From a checkpoint of a small transformer trained on Wikipedia: 15 layers.
MLP neurons of a small language model. Each row is named by its layer, matrix (up: input weights) and neuron, and shows model dimensions 160-287. Each number is 500 + 50 x the weight over its row's rms, rounded and kept within 0 to 999. Numbers have three digits each.
After each neuron's rows, "fires after" lists the tokens most often just before its 100 highest values on Wikipedia text that the model never trained on.

L6.up1552:488406549508581445506529505534473478488466556514556481587445526462475435683451567489557480488491487457472439522520539514531580543436520529453524547544454515517600498506522528517559636496473507401488540440544459562548494486496546529480410511505516455410500472413409517526438507503448490416471428406395446543460493490514496582529543440521593524496467476525461475484561599533571476466515
fires after: " the", " at", " United", " 3"

L11.up25:431464427435567465486357562545505554553557563500535408470545477537562521510519500560444505440436501471510473521551402615497389438440567461506605518501530493440522498448524491467430440564507537504370514567520476543469509564510460446522524447498391546397468456549588588538482420542549432483484496442483507465549446494432530502533425430444406483458580472469457472486537580486549517458477
fires after: "\n", " |", "|", ")", " out", "\""

L6.up495:436486508568516499512435421395491423543505489557449461486512480462437489522500518493529594504514464481439619537444494445543468518494547487428472522403424482520476501405551510512459469514455585497473606400532545437535526510497570441506520461450553559408453445577493455526551494466452511432597526545484430589458462490534439525532527570518484514544545474406634493572515554555524492553450
fires after: ",", ".", ";"

L6.up1545:489571523489482502526522395557455465527516443546582543465463481470540512630437421520544528444517445548466537405433450535424455574529502490510491559485521514494452473436513492500575466546506464503481496429489515571424461502550458510395543399621470521442560484518474445446513453572456529509475493559540471489471591538546535573575466472460561496481491511551499562601452555607628412530431
fires after: " the", " The"

L11.up264:486562562505493488472475509486512451543561566476455505502530516507517470675498569495505548434470481491592422537631481482492545419561534521471506565463488556454576615491620480537518555486407565452538532513474529564498372450508479457471461481557534474412485472506440610499467456431517481528465501502510573496611573544473501510519411453497515500459510582473484443537466470512457478547469
fires after: " |", "\n", " a", " the"

L6.up601:505568559421447505488481526516425499498517583491435521548517477509416508456526557510499543430471480588513523415482541476499494499430531489468618417526569551554474466461526467503549498446478512529503530451356606600537462465518399562508474516523443504461463434545501515498515549456487554412516454457591523474435486487497562541517468547450505538544541535452477500523460489545535501563497
fires after: " |", " 0", "|", ";", ")"

L6.up960:430525480445544498525552541489488438463498496652455528515462446461533482449488578463442514520541425426519570503614463505488573458492503506433478539502417531611584517528520519444517490481382542427548565484489404504387505443577447537463516528635522565491509488453456508543486535560441455485393465544389540524589471493513511511604521404583488458418432491534472440513544559511560466430539
fires after: " a", " the", " (", ".", " "

L6.up1732:450427502542486515458467470536453526493511524459540457451461471554461429447511477517509549490612586465481459571457445491537501528501498528492473565397478454439488600462577481596507580525512547552524463449537473533491496461482549466428357412490442594569549530490546507496491516499402585454540504527537590543510432460487409567520590489442485551562536484580476555564498420526503572506552
fires after: " in", "in", "In", " In"

L6.up461:483430447466455433442531460506566452478496433501474546475488558465549556466540419554470460507472449510563559470499612554531556509470484593585540483440536546566568553524515551545506504433525534517465515464502604484529571481504518532437496558461584544456560504471467580451442405530556505406518522482457497535496432589604473528578508456438438528545552552508515459524379475512465560451494
fires after: "'", " No", " high", " made", " semi", " non"

L4.up1575:469408472572532385554576466451524455461459582370515477397576538495507506572511428450412574422500533524459474457476526535518474437485485543374445581454413515475508450494460473424562534445487504474518446522527493601441433479538500559495498540425497585515508535537534452496563520480505552464460492530553522520497529416541532591509521545456429551554508420523511465474519572444513573496533
fires after: ",", "S", " U", " United", "."

L6.up19:476473478471468402587510480426547445471430590542488490509461426478329427600381530537555534513537556480606458466499555571494508495501506536560465491426427436455548542489472430524456564505487530553495388468553468417441517482524546505411524448498506513495568446526519470524366573391489547451578581447404562525416395546536425506478554510483509484433490505510510461472516510529559494425522
fires after: " at", " At", " the"

L4.up1489:504507519552446506464486476528478488473570497577523578483472410459528426540450456368451528528533447513517468544559509467474416452509523489516469440568443527519522384493470543542542524530475467499439583443521475449477445527510402437525487424618517450512558463574458491506494499483415495426521517561521477440488542408480465604578480516433556486490528539527569483519532512558574536557523
fires after: " the", " The", "The"

L4.up819:499534574536497388507508511500440599562545501425545556593534454600473473537522520433531553504499480470576521507568461567519478550451508591587575548523447489452413540574484532434466495466476506443506504460579593545442487429550463430395579439537458444455383553476502531540379495539481452422494457487612469424549511560498493500503501535478515560514459568547476553611411480560475482443577
fires after: " ", " total", " Total", " votes", " Swing", " Turnout"

L4.up1372:427499545426524497407570508492451480528542478520469545421510543421577469632535548591474494471485426528450439474461627513449445462479530570534481506420470568601478409555533528524514388441461453516497532522518544465502496429516473489565505523516490440561562352514486496523508571424528490580525451535531448487469475537426499532446568550487585453522644516497561431496478561548548535478480
fires after: " the", " a", " his"

L6.up932:514491516468518442500531515400466499479503596515568503545492529435548497512529485490397556546486540470540413531480521493453536464382513464467515562520406438514494447525460478557546467530556511424437576485392583489469559430432511461458477489449623561478476544500468466443533435475468489516544631664500511489517564468439444406471525424534421439456484516467407538500485533550551486463611
fires after: " is", " was", " be", " were", " are"

L4.up440:545480450398523502438487489405516458492603532486564513565453576503422401451536435520477448527458521512555554505493457453513485471500433554500576486445468527592519544454546552482504524441480548553539553472459487473519526538496461429475469533462379505516474477516443550353520422553658433510565476477497491532575532590540458456511429517472479515530564597577435487521503481464522473488488
fires after: " non", " semi", "year", " high", " years", " men"

L4.up353:436543470508479563486544567532557426522511489529458491507458484523449498463515476425511532496499455514495470487505521493615555480431524518474529577475569499547385508457508442508524485497394511491472455434522542470468535464507495442547522405510416468515552466551448538496511542517532502539468531473480563460495449575468570470450488618452548495470468605518508447507460486460659472549435
fires after: "\n", " as", ",", " was", " (", " the"

L4.up1030:538448499544466552497443540615490539469485515527494454477458415548471571494514509511561477561566442483490554537528496580466436447559544592517513539428395533527526471590432533481487398487560490465523455577511521553440532531425539373566441514496473472482460547543400461485503494541415387528494517573585456414480492580575486498408475557470540470472482541561404496528625518450566515467492
fires after: "\n"

L4.up192:411509548505461477470512470511475429571546589482448493558536520454522486576514493530536465519498506550518566491472428415526483411528488465355467458486525455499445597552551557383418378525480530424477500536533505626577547546532497535496528479457470401498486564516505389530531387547505499461541463428469445481456485458515425411384510441503569387488549531459534535543388476467474483522450
fires after: " United", "S", "-", " South", " North"

L6.up1287:467506478511462558495426514488512432526540531554541442555512605435512437492518425417484498504526476459413491500586455442503525561570555504481508511380580472511494539480475569426520490490485514448427594472590483486470561542468584504649500471552453575499536542555547490436499478453589553481555541511480474547450465516519509555512428474489499517452442480476638578450541549413450531441427
fires after: ",", " \"", " for", " ("

L11.up1399:484451490538598551579507573533565518584459524523474625532509472481515490516442485440452498476403502482462515506520509479478456476533521472538486437526586554475487503422450540534531623527474497485401540551431537504457482620445503494552556533459464544484490460586464560485544472566465474433497482544474534464536465457479449402565460477517519469481503589572523545499443483525536542457475
fires after: "\n", " |", "|", "==="

L6.up1062:528458434369485510433488579516483498502512448531466486428468465488439543504518572537493441495416476366501552531442533524513513615496509452478415469491577510446464517578525440528557512532557518520448458493495500512501472476390418438510461458479508449445514418546492472526493456499513486410506466455514595421474554523474556542568473551507591512549510514476524374600425551515515517387579
fires after: " as", " As", " at", " a"

L4.up153:496428527447502521417529500509547527403448525552586505526420531445509551516454505408577618491532487415488478543528607502537435466542487339489530505460438504518522465522457433603473454470526489503502557512492520517467458493458450468577461456551492421490470526646471467460466500428468500577418475507451481523431467596555548502496536522463472412412507529509356442477525522521585524537452
fires after: ",", " (", "),"

L6.up694:477503519453421484519431478523470511427499568564503469456526585593450452552533535486427432442539431505566481467491523528509483393439464496527509535490514457498561368469498556519556485543419529406486439452488532478420431548532479577450565405458514491528398414464522526422473420504462458548515518376507496537484539482585515519422535442491460389466554500529550484512475446548613448576449
fires after: " had", " his", " well", " has", " have", " and"

L4.up484:513522460514479533507526457481559347533547478525556544485537463498517538598459525517437565463495387495585464443494465501515489515459487531598470571505469532629385434454522539536527531444545473532503487559546524425503422477524538510501548412490499439526548426517517527541496441489511504514525480500537446449420536486424434558534506502464555472476524527462564548548420477512615569548533
fires after: " the", " The", "The"

L6.up269:534598537401471530543486400572498476524503490517510441479454634423536458417542485489616447460469600510579478417487500479452567549455490540410515481487480504511477522515454484528477489499488563496481504472613511480513502524380617459566498562482550548539480486508465477424449547474503477519457484442394563475490463554388421495554504497451476491540460503516544554522549465535507457458638
fires after: " |", "-", " 5", " \""

L6.up175:578532468465472589545514489442467464446491507530510513541490540479482475480513571515547544449444430420595554484511484522472532474505599555460439491552582562541443578505445473427474475479516522483541560608526546537385470539549421458473567553526495556548545467552515433425481442380563470574507581448489512488467444528480420530538481456499482533576449413520524509461518524443506431523505
fires after: " |", ":", " /", "-", ","

L4.up571:513485468462415578505534422390501554537573517453514452538473366490530607484414425469476558473515445523589450456486530556643492514468527529574456468521512544481519549554552478551543446500475498462482584489554450662453344513517504431503515431618601485395516475625540533526441551507517523519476508445490501469530521495463511434473459491561512499520495533485419532571496394488552524468511
fires after: " of", " in", ",", " |", " from"

L6.up762:528527460514494511521493442429482484541546567468525508529457600536497424492448484518514468525561484557446514488548510459555484500441504453451535474439567521426497467511570560541530550463471478594482480478422509577518539466554451511393572521551400456486517477523579429550513505480456502456487401437507498465464592472495518532459564509537478423535507484448533419528478584511511503447460
fires after: " in", ")", " In", " |", " the"

L6.up1450:540511661428503435464485394501562467549434442469532546619582530525449467490586447476477585452598460470601479533455506429492465505490487489667466549563498510512498446455509469495481435477567447541498551560512449522470596417522427531466522541494428637506580492537429502518532507495517474555487618493473458444565561429535526483564522525400543507527560512561550494543458495495522577503552
fires after: " the", "The", " The"

L11.up948:436578545542485582544513539617535444449531608537512573451502532516456597518476411472435536544581550528495502446471473473549503512483479501509455505417501487512513483481527493528573368481489517526573436468498540460501520444455565487578447508627524497631526498481504529521481452514413510453544556523438445549456481501489541500546435447470415518485507593379514483493454513549479529476524
fires after: " ", " re", " (", " W", " 1", " E"

L4.up77:458440521431537604505460448542558468498509487530475517523539439398498506566474532516508504477498480513575490452432471460571410554478504458522499553446529451441463534463542455576628530470583517449618508494445485527373366460433461467465528539495558516434414450545431479547431403535523490582490484613490495501477479531497559441407464531412596405484479601536516423591528526479477478474462
fires after: " D", " G", " P", " S", " L", " d"

L4.up969:465508478421512510466457525540470490515477530552458489512512550519434567536513439466474504421618554599499487590545417495485477584552587435492465565357527474479501573516454539505527478521392547558593499551526400520458558430485480459495556531503514545453540553465547504492456500513528489454521509504475488527562512507585533454530551533471488481516472544473575509563554540521598536515455
fires after: " ", " in", " (", " to"

L6.up719:534564509443613438489500530437459562529468549574497534495521549558483540467489478448491490444490434417503466507400517553456495500477520574515495442556559583441539447446483451461504537460426461520581469493556492490533491434536531489447529503514460433470499413473490529538406505509503518568568491478538538531574483505565372541529468637499474432582433453492436508510567604596504437508571
fires after: " |", " ", " 9", ".8%", " 6"

L6.up1368:491425478510461488455459493445419478513451533593548528475551477466548492563524486513458462518529469465474470437414517480519506489485481446442452507435512430506554540482507517509490439517448500509490435478495443456510524471564493479443422450445556494560593435423546492484540452601517480491441519560549465530512638428416475524529521501528511446519477479504530461479503402578562528518475
fires after: " for", " For", "for", " the"

L4.up1444:464439521533484578478547498534571510460447494526563582603532446522559499544577543587476500464429407427605498450559532510433468573492524580556464391430513394540471495517572481530458443447532547505536473509568531500384479469563503539496501601527501504533622438513506492536445468525482518460498608551438499483512569481447517590501569515485555449543523518427556517526434507491503587470551
fires after: " a", " the", " his", " their", " an", " The"

L11.up1183:509501520567438588469492496498382509489459545488537457538503522498541524460506485495504457426434452488457533467486505475543512417595536544495512537454434515537486414425524490475494515563554506516611524571468488578515477560551547507531539485507463472490583449489546590477527456509563510436511532461475394547501427438513506538578599511515499432543560540541505443526595535495518488499447
fires after: "\n", " |", ")", "|", "==="

L6.up1887:468532476455467484533504470536402498489419511549465480521466368511466481574528435575429639546486508475541504433471445585457535496529492477495518536473560519488507480559517500473477471533451525520512549469477497528470479399531523537419440431496552598508533485495549489418409384463431579393462544468491493533557513530502464516513570578422524533518463492519546535546399480474481497500405
fires after: " the", " Al", " Per"

L4.up626:480571546482490542489462442487492449550498511537493565642534458632386385436430540476601534493590508470454560509614613512537427533564505424494535535512526491470478371501473494552437467376560499451498549502542542515544537488560574444471526465502442477494590454511571501499514591511453514546388454509407486455457453509513466496515491506470439478395478472572566477472522495462380506506519
fires after: "\n", " 1921", ".", " Win"

L11.up257:475416515474584482539419614605576432411549497496474503439480561501438566538517442435477446462510519453522365518504559495573514467538538385548423473482515473572477407587542469514531496524451602494478462473482519542479543481613499532486496497547496487476479437521489454440449544508477551514516523444520529513461483538440501408506520496462521586449552574518432476553582506511607597540463
fires after: "\n", "."

L4.up951:487448514478514445445479559503352503504626556495484557462544496442555533572509528521515563545640469509517506457493439541489432405472510431523518470474545548553460450506441573524509449470493512463511457495534493537488474569583460481438514453543458511511515511511603504496485506426413423477506477514452451506498464533447472647474502571557543496513488480490555556640374574533462510596442
fires after: " and"

L6.up1057:511415477463432476484447422578501476496485549545431557408486456489455565568623540521469467534527439426463562437493417536489429454467489490564440606387482458519475466505496466529569526484467494527535434373584507501451466404523477530495503442533487543541606500622562490514505377528586501498452504557458460511574542530479541591532465497468499507520528480439496442550478532515462494533481
fires after: " the", " for", " over"

L6.up811:558546442552525395495393454440580486510495519604499593529503606482487547548582541513421498551558486522422531563461562544563508478550477486492578549381512402491464503552511443494497512435436550460567434542474466490444498508478386566459445565457493479437547505562531495491590535538457421373493530493342485481477462554558400527485558502502550522444517527555434557567476552478524542553618
fires after: " on", " in", ",", " New"

L4.up1737:521528588516527529570543484480496580483455557433509467542520489543518527480470522418378544578454423603495546475469466511442459486454444460485464507511590531498474456469501533404428570479403390497503559414493468497548519511588549438489438465517438598517558408550487551591565486443449515474397520436496513453513510511457567532443478511522584436501527415539510521483428464427547492457493
fires after: "\n"

L6.up726:472554445503426462489503534492525435506448534526428531561453532455484538604520499524482540501406434451512488413445598511474508413633481483425522537561433377547601546470569463493589551621545513489498363462586526503482486539446509487497466460523505464533557518490462513402514388496490491567471550502467550435505512495556446541430423545486346565454568531394512462559488475522568547471630
fires after: " the", " a", "s", "'"

L11.up791:485490545511602475511421615632456465502493504490520523446585507573485444470485404443533443488504531433542525539427495538494515534446517461429505514434476388487574500495491528461581533450538519573600360506498483541507515541477503475523498508484519438410498473454414534518474481435447450536456511511486479443525469487540448449472395492451490562523517525559443532527573498609482546438488
fires after: " |", " ", " and", " 978-0"

L4.up516:549497525492525521521462533474508483481426542519568434450496463457512481389465557527491611495520516471556564546612425504417569546430435490600471533396560517503359551485511473519534487516444524450557516472510551593454479488537440452543529461487518519545440488431462509508501608541533485486475490574519473521492527445465462418489572511402525438480481569514486463492515400519513475443554
fires after: " ", " P", " S"

L11.up593:557535508497566487517439468500559471625481513520533403460617444536524399445429425558364536532520435474493474556554528545592519497574505487498430494494488488496534502368486567498574587508495482523447470498612554577567481571457497520470522509560414503521453453585504554599514502549480467400513478413536393510518476464463476431488497551428489547473578600466538546547560469553579499528501
fires after: "\n", " |", "|", "==="

L4.up616:447482469492427441511496536531474416517472510539569504454409539500620490512424503510409519570546452492511451420524538536441524437423447495523516457429426491573444456545574442530560467547468567551520552453453501473484418558588468513532516441492440553479514465461437453496574498504535469416489534499538477579383461560483527536479507503433557491560524445585434573565413577498479507478424
fires after: " and", ","

L6.up91:617548488476527529614590565385460405493530479592467476502518461513516571462551555478487401453553517538491496526420481416540504463509487571500503480478427425516475444489448469496494535436485556501474492459535491511625465506471456418528606544477487467395506510407491512597480470467500529481485418489484581544499421419500552540486518522503504415416536495440481507470527540554462455421497
fires after: " |", "Lab", " ", " Baseball"

L4.up687:486474514493623470468504489491450502503487548536532539555460399557476548438542471517495555547536566459522482489460521547527391479504417510441543506446553391561445501420527566439497519480496474502494395428545578541461407537525514474525487533473526465478525502518466422495550469562505578507526522483550641464423494486401452456496626465597478524483633497482490509495469482523530499501472
fires after: " In", "In", "On", " a", " As", "As"

L6.up1645:478481546618523476469511436467575435469410532487495482499460434563441427581522512478466508479523526541512485508521494504483442496521457520434481517542507455483520571454568510495533524439512535456492415477473505568496461506532459614518453499462368410431499550567553610498578493421493482547521504498445499481434567510565537505421547476520442521496498474432469471565593584540426498472581
fires after: ",", "\n"

L11.up1859:528473344564499533447506542479440544436482532402413567507512506550428575450437476585466532492398497465535587527446400481535515402484578463454442444489475584445512464462491442470471453452501581500570447527462468555437547504539501513443523478530512545553472407465495412498485436468493476453415546542505507556493467519369509449590473520406452575490520422451489522444494536526530529483480
fires after: " |", " –", ":", ")", "\""

L11.up776:498485531447490598439544438579516527547576525535508438468532448496468425550501463484462449476442507446539520573476429517576558454452576480585448424428566517524527481496550556589521535452435514547468465578546508444516504504476473413496439472477473504523519510497458411477467508476474539525502427496499471537411544424447469488495531598516464576517531467557584554434510511533510527464536
fires after: "\n", "---|---|---|---|", "|---|---|---|", " |"

L4.up998:529527500532479453528467523568495459539453534511507429493445432479480488480535431485526451494497539459458448510554613520551458526577594504469537546505532492480504587513481473491469581565521484572489440506502541511490538519455613507601598527454600451488431492509334561441563402499488467515423516530536527459470460487540439567525475570532520511411510484468552515494407508382562467497572
fires after: "\n", ".", " —", "|", ":", " |"

L4.up62:518452469542474527526480540487399450521536596519531478428539609511485405550450523419485509510579389537567498502511474560429453505451499425537396519477484569540548432507519507480564463523533524543474591470560401559463510428594489478459483486504486472442459484499555495393466493533512509507548539507446540583355490399452546564566396505452540519466485504444533502516553500604411598409504
fires after: ",", " (", ".", " and", " the"

L6.up1762:493512495437529486463544510566475503573492485484454555579535473517511395547478465430537524532503529425521566483462453481439470448492500566389459536487527547473465499549598530536534560484513475490487419522532615522581470410467455461443494459519533457507438499575531518486543435539551478474563493536590484490570451417485463515560502540481462497495482549532480567535450433548461546476554
fires after: " as", "\n", " de", " De"

L6.up15:552396582476479509463565417483639502426454490517493518548496536465459446539513542472570509517567467425576494475529376451573538475532483524530447428527491508509531535481529524472437459470510573490491488474538449592478502466544525456510538615481535522453483457479515455544497480564501465563495596467505497505573516459425486476478602544460490495549481526576452487523535552477503604574586
fires after: " the", " an", "s", " a", " his"

L11.up882:595500567520544538505526547501588504555399521561585483503474478545596455473472475451457469471487507522503492486560485475503502543525525541530472607522457486431479426551502568506460424441566543565477461515626497527445425711431499496431477505573440491532512469637466515493544537448393440628436437445376469432449432464486459505525497437571555523492551541554518414538516487565485519549454
fires after: "\n", " |", "S"

L4.up1497:529575537474501563442374537487441561502426523505533511515547537575607425515516516534449489567492508497519498554470461571494439502511530531515454568406461560549527491514429502403464577466426487546543591511558495523529511517564511493583522493504532666445527468551483570456506555455529516557425430513450461472495436516509505455505511541454460492407469514548466512526536424467487413466453
fires after: "\n"

L11.up817:510535636475512503479377434365535470459441518491519548535589504440488457484374445524461508465498512614488484452505488506622463459552532521419572500524490439386540461455404480499508592567517549447494532573498467668558460521559500524507501448486496522554492492600543526466402472535438413424465566470438534502456491360541445461447520477472520485483496514514569460525534535488408508496414
fires after: "\n", " |", "===", "."

L6.up1344:513445544510530488580540533541494479556624526436534485494534433492473455473561453485388425344486416512496440450553512507562437481424516451442575520484501456472606409550488587454450536526486578573496464461531484559523436496540565548534529460437525391527483446546413526434487465483513542617509537510483462410447464497560488567496525427478463565485501548508446533460496519482469460490514
fires after: "\n", " |", " ", "."

L4.up66:471604510511524506456565435586473499544601402471537554569510492493506458526407533425523577538482506514570504477388589474577420529516492558563480494565468464463500392482521425555537453488473446531400564468466475486497559483506551489553544534441547476511503387506453467522629490496514463467545429536453580544494499451443492521453525539448578551501536509524572468514515524474469556496512
fires after: " the", " a", " The", "The"

L6.up1619:471510530451371389430485543457439498550449562497546517539497385427527463519469493532525470445534578376576568570537590544541495483560447492491552470457505514552452509537609510498556407463506540486517497483561549539593519480478444484544492431559434537429552521526492501565474542476515392500546465506415487473501495581591508531544556559437523418501535537480463400508480448497445526464518
fires after: "\n", " ", ";"

L4.up1912:432436513468492442474452468487456496470490523573512472307549522607508411583491579513559478590542537451479458490545534482581506548548540544480584594421416506453403486481590505541570520555453495599382468456515542504517433493513489514497491516519442502426521496476497527528531464495434556471506509527493540571534464471409446418483483592543485504614606481444537484489504541562572594449563
fires after: " in", " In", "As", " As", "In"

L4.up1317:565439532502484407549449418448474513496499462582473549446511501609513518490484455517423422536509483510513545474526539422399539487478572532488420557451538528478567552479495461494463440511502522486524475457464501502491553565531434552456523511525570503408506524511546500512461479465436512535511519564528443408549550589485420500425458414548505480517546511538474411580509471437440498410580
fires after: " United", " are"

L6.up1082:439581524397461479468496499387576490492449517541473568523460534536498543541508410372497484514561481430493525577499505518449525477488461434406574514514607526549369488483504518454527538584486569527444582437526555515549512577473468504534545478449538551435508421453584567482429374495478593573486544477594593516461507454462429589444538472466517416502496502546590431514436483532442515502491
fires after: " been", " had", " as", " has", " be", " have"

L6.up551:549515540621532594415488494489499523467434490629552485508436476448571485525588495489486452528459460472516504549388531557456465530473472424511470505419419499460510447501536484570425446531526533533529507532594461578477553495492484434498462426445471622565541454530477486463540435505504438595568416532577463459578452590484471506521480521459508424471577403480551580476557552464526587558495
fires after: "==", "===", "\n", "===="

L4.up1404:553413539483477451470547573509386519481514483511583557483542518432475529587433534500448547532614461467523486468492475510483494520404456458494468527525441530550447504605472479566474463510547565471510477552526563491507516570505546587520491421426423478501485561533561457522586492489514506468496516438437464530517423508417515533521559558504460462525590492446556500540600581445533602523446
fires after: " and", " to", ","

L6.up1724:491458484463543495524562561484474596497404459494503580502561439598553471549515489474496481467444487460458558548529616573522532494516553551408544547523590581456471564619462468465482512469445534568478496462549365524584479499515461456439483513580520493519475505477560490488435459544486486433383465490485556358519451420449545496532458451558528444526503471480509484567486450563503608486521
fires after: " No", " |", " ", " more", " Total", " total"

L4.up1244:461600489458480547464393577479454484441570530450584490508528609397522460540468347536398554511585542572536511546527368428583521567461513411431466517490560453455492487487480641447491505470468559434504549554534470557474573503573506477471373494552428559496477529394540517473467577454427503497604503520428456505468485539520583523495497460540465498426543563497498563526477417576414493470528
fires after: " ", "-", " re"

L4.up1105:440496484533416447487485577495511466470378521455513516500592461494491434488501615475519460361516515521629502505419489506611424492562428572508492463454481426492530473529506524540421408505464540443499453418390499508511533467625453499528612515497494535473522449475574546486390490558588459549527528481554547523355535544421478573500505528469507470650491480491535507556470485553569583437559
fires after: " the", " as", " As", " more", " an", "-"

L4.up1234:444443535440548446510523565505415486535614485517506497521523529558455469532528500543562545461514497502467620561412504489407401518519462534455482526489510532550455520499489483575527577552528481561561481513500545579490463424492397416474496453637488471492511474508474462551471436485394657469491522471587602494555449489487506513535543566442450593486455460504582496487457481540533605493518
fires after: " in", " as", " on"

L4.up290:477584499496499471405512467513494586467439493448552533614528493535547515519439421458535450524592508474500561469496382528541521485528425447582440482475583469576476393538491490454539546469558503536457521510505374494467459481531512515420368412572500473455454431441470501562522518456482531464518434472482480463519492445515495519596418507557506487423561587499503551432544469467337579476545
fires after: " and", ",", "ology"

L4.up700:507601500527479499584433474543491538503583532514488522534394499569474529548496457505419469473453431509496471482385441496496438504436435582553490499498449456489507500392518572425531534490542534538474528517491479558524413598527470448431539454439401440511542502460522486487543549398494471501527449478547469428575392483524515503509490491492569484521503461517534480467532527447586567464486
fires after: " |", " was", " ", " m"

L6.up467:444470434620475526571426478552486537448585495579512584510424469459443461617440468448487523507486455536479513559566534435497446516429380569516432519592497591593567358529550471519476468503514396547483509420580481429483489504583540502435545450489494549483528537412410450545631533410463488430460509532538464505530578537410460582540602463481543508523464517539563453536521560569514554488531
fires after: " the", " The", "The"

L6.up1244:486509430564448491544430466498552441552573472532494478518550512552445443450510446546581443492473488529506442578577485515461540520457476492456525547404518514441455490455499521526462586491449593567439488485490475487467496466492470487514521543615450533516480477538516484524467554533529464386507488469530483429518461530475442510529548440542481534582468480486438469389589575533560545425583
fires after: "\n", " |", ")", " –"

L6.up611:485467463487454550364450465523441583513522543506539532512447445492522449532520520501506492500475441423467518477462464492474485505510532498547573516489322503412427494517541554539535518533483437519517513517553463530528432439511462416553481520519535479517401461526536525556468505530536572496471505423468538516536478497427375494655555533523477539440473492528564482446533397525523535504497
fires after: " in", " of", " on", " In", " to", "feat"

L11.up1587:425546530544430464437549474460482474487581512557568489468480385509436414533505412505477486438486524546503530583558418573568422452511524436431512488430559444441503447416538452535598540509488512420485546564466505494594485470493526423476531461450467548518492457538520443540444443551550530481542419532474491450542506445500518542559481570559520469479548530535426520446477500546433629425516
fires after: "\n", "-"

L6.up1380:532489472565418500511489393475544475436490511561489526441519632501528493440473559532486645490475510477455456492430563508523502468516462498532588520474494476464498584480536457502493490436467568482454516477515451590498478384462513549481528472496425495479469459534447473499524490527356573430458448474492447523499466491500509454434502484519537453445461544536475525553525427535477535575550
fires after: " |", ";", "),", ","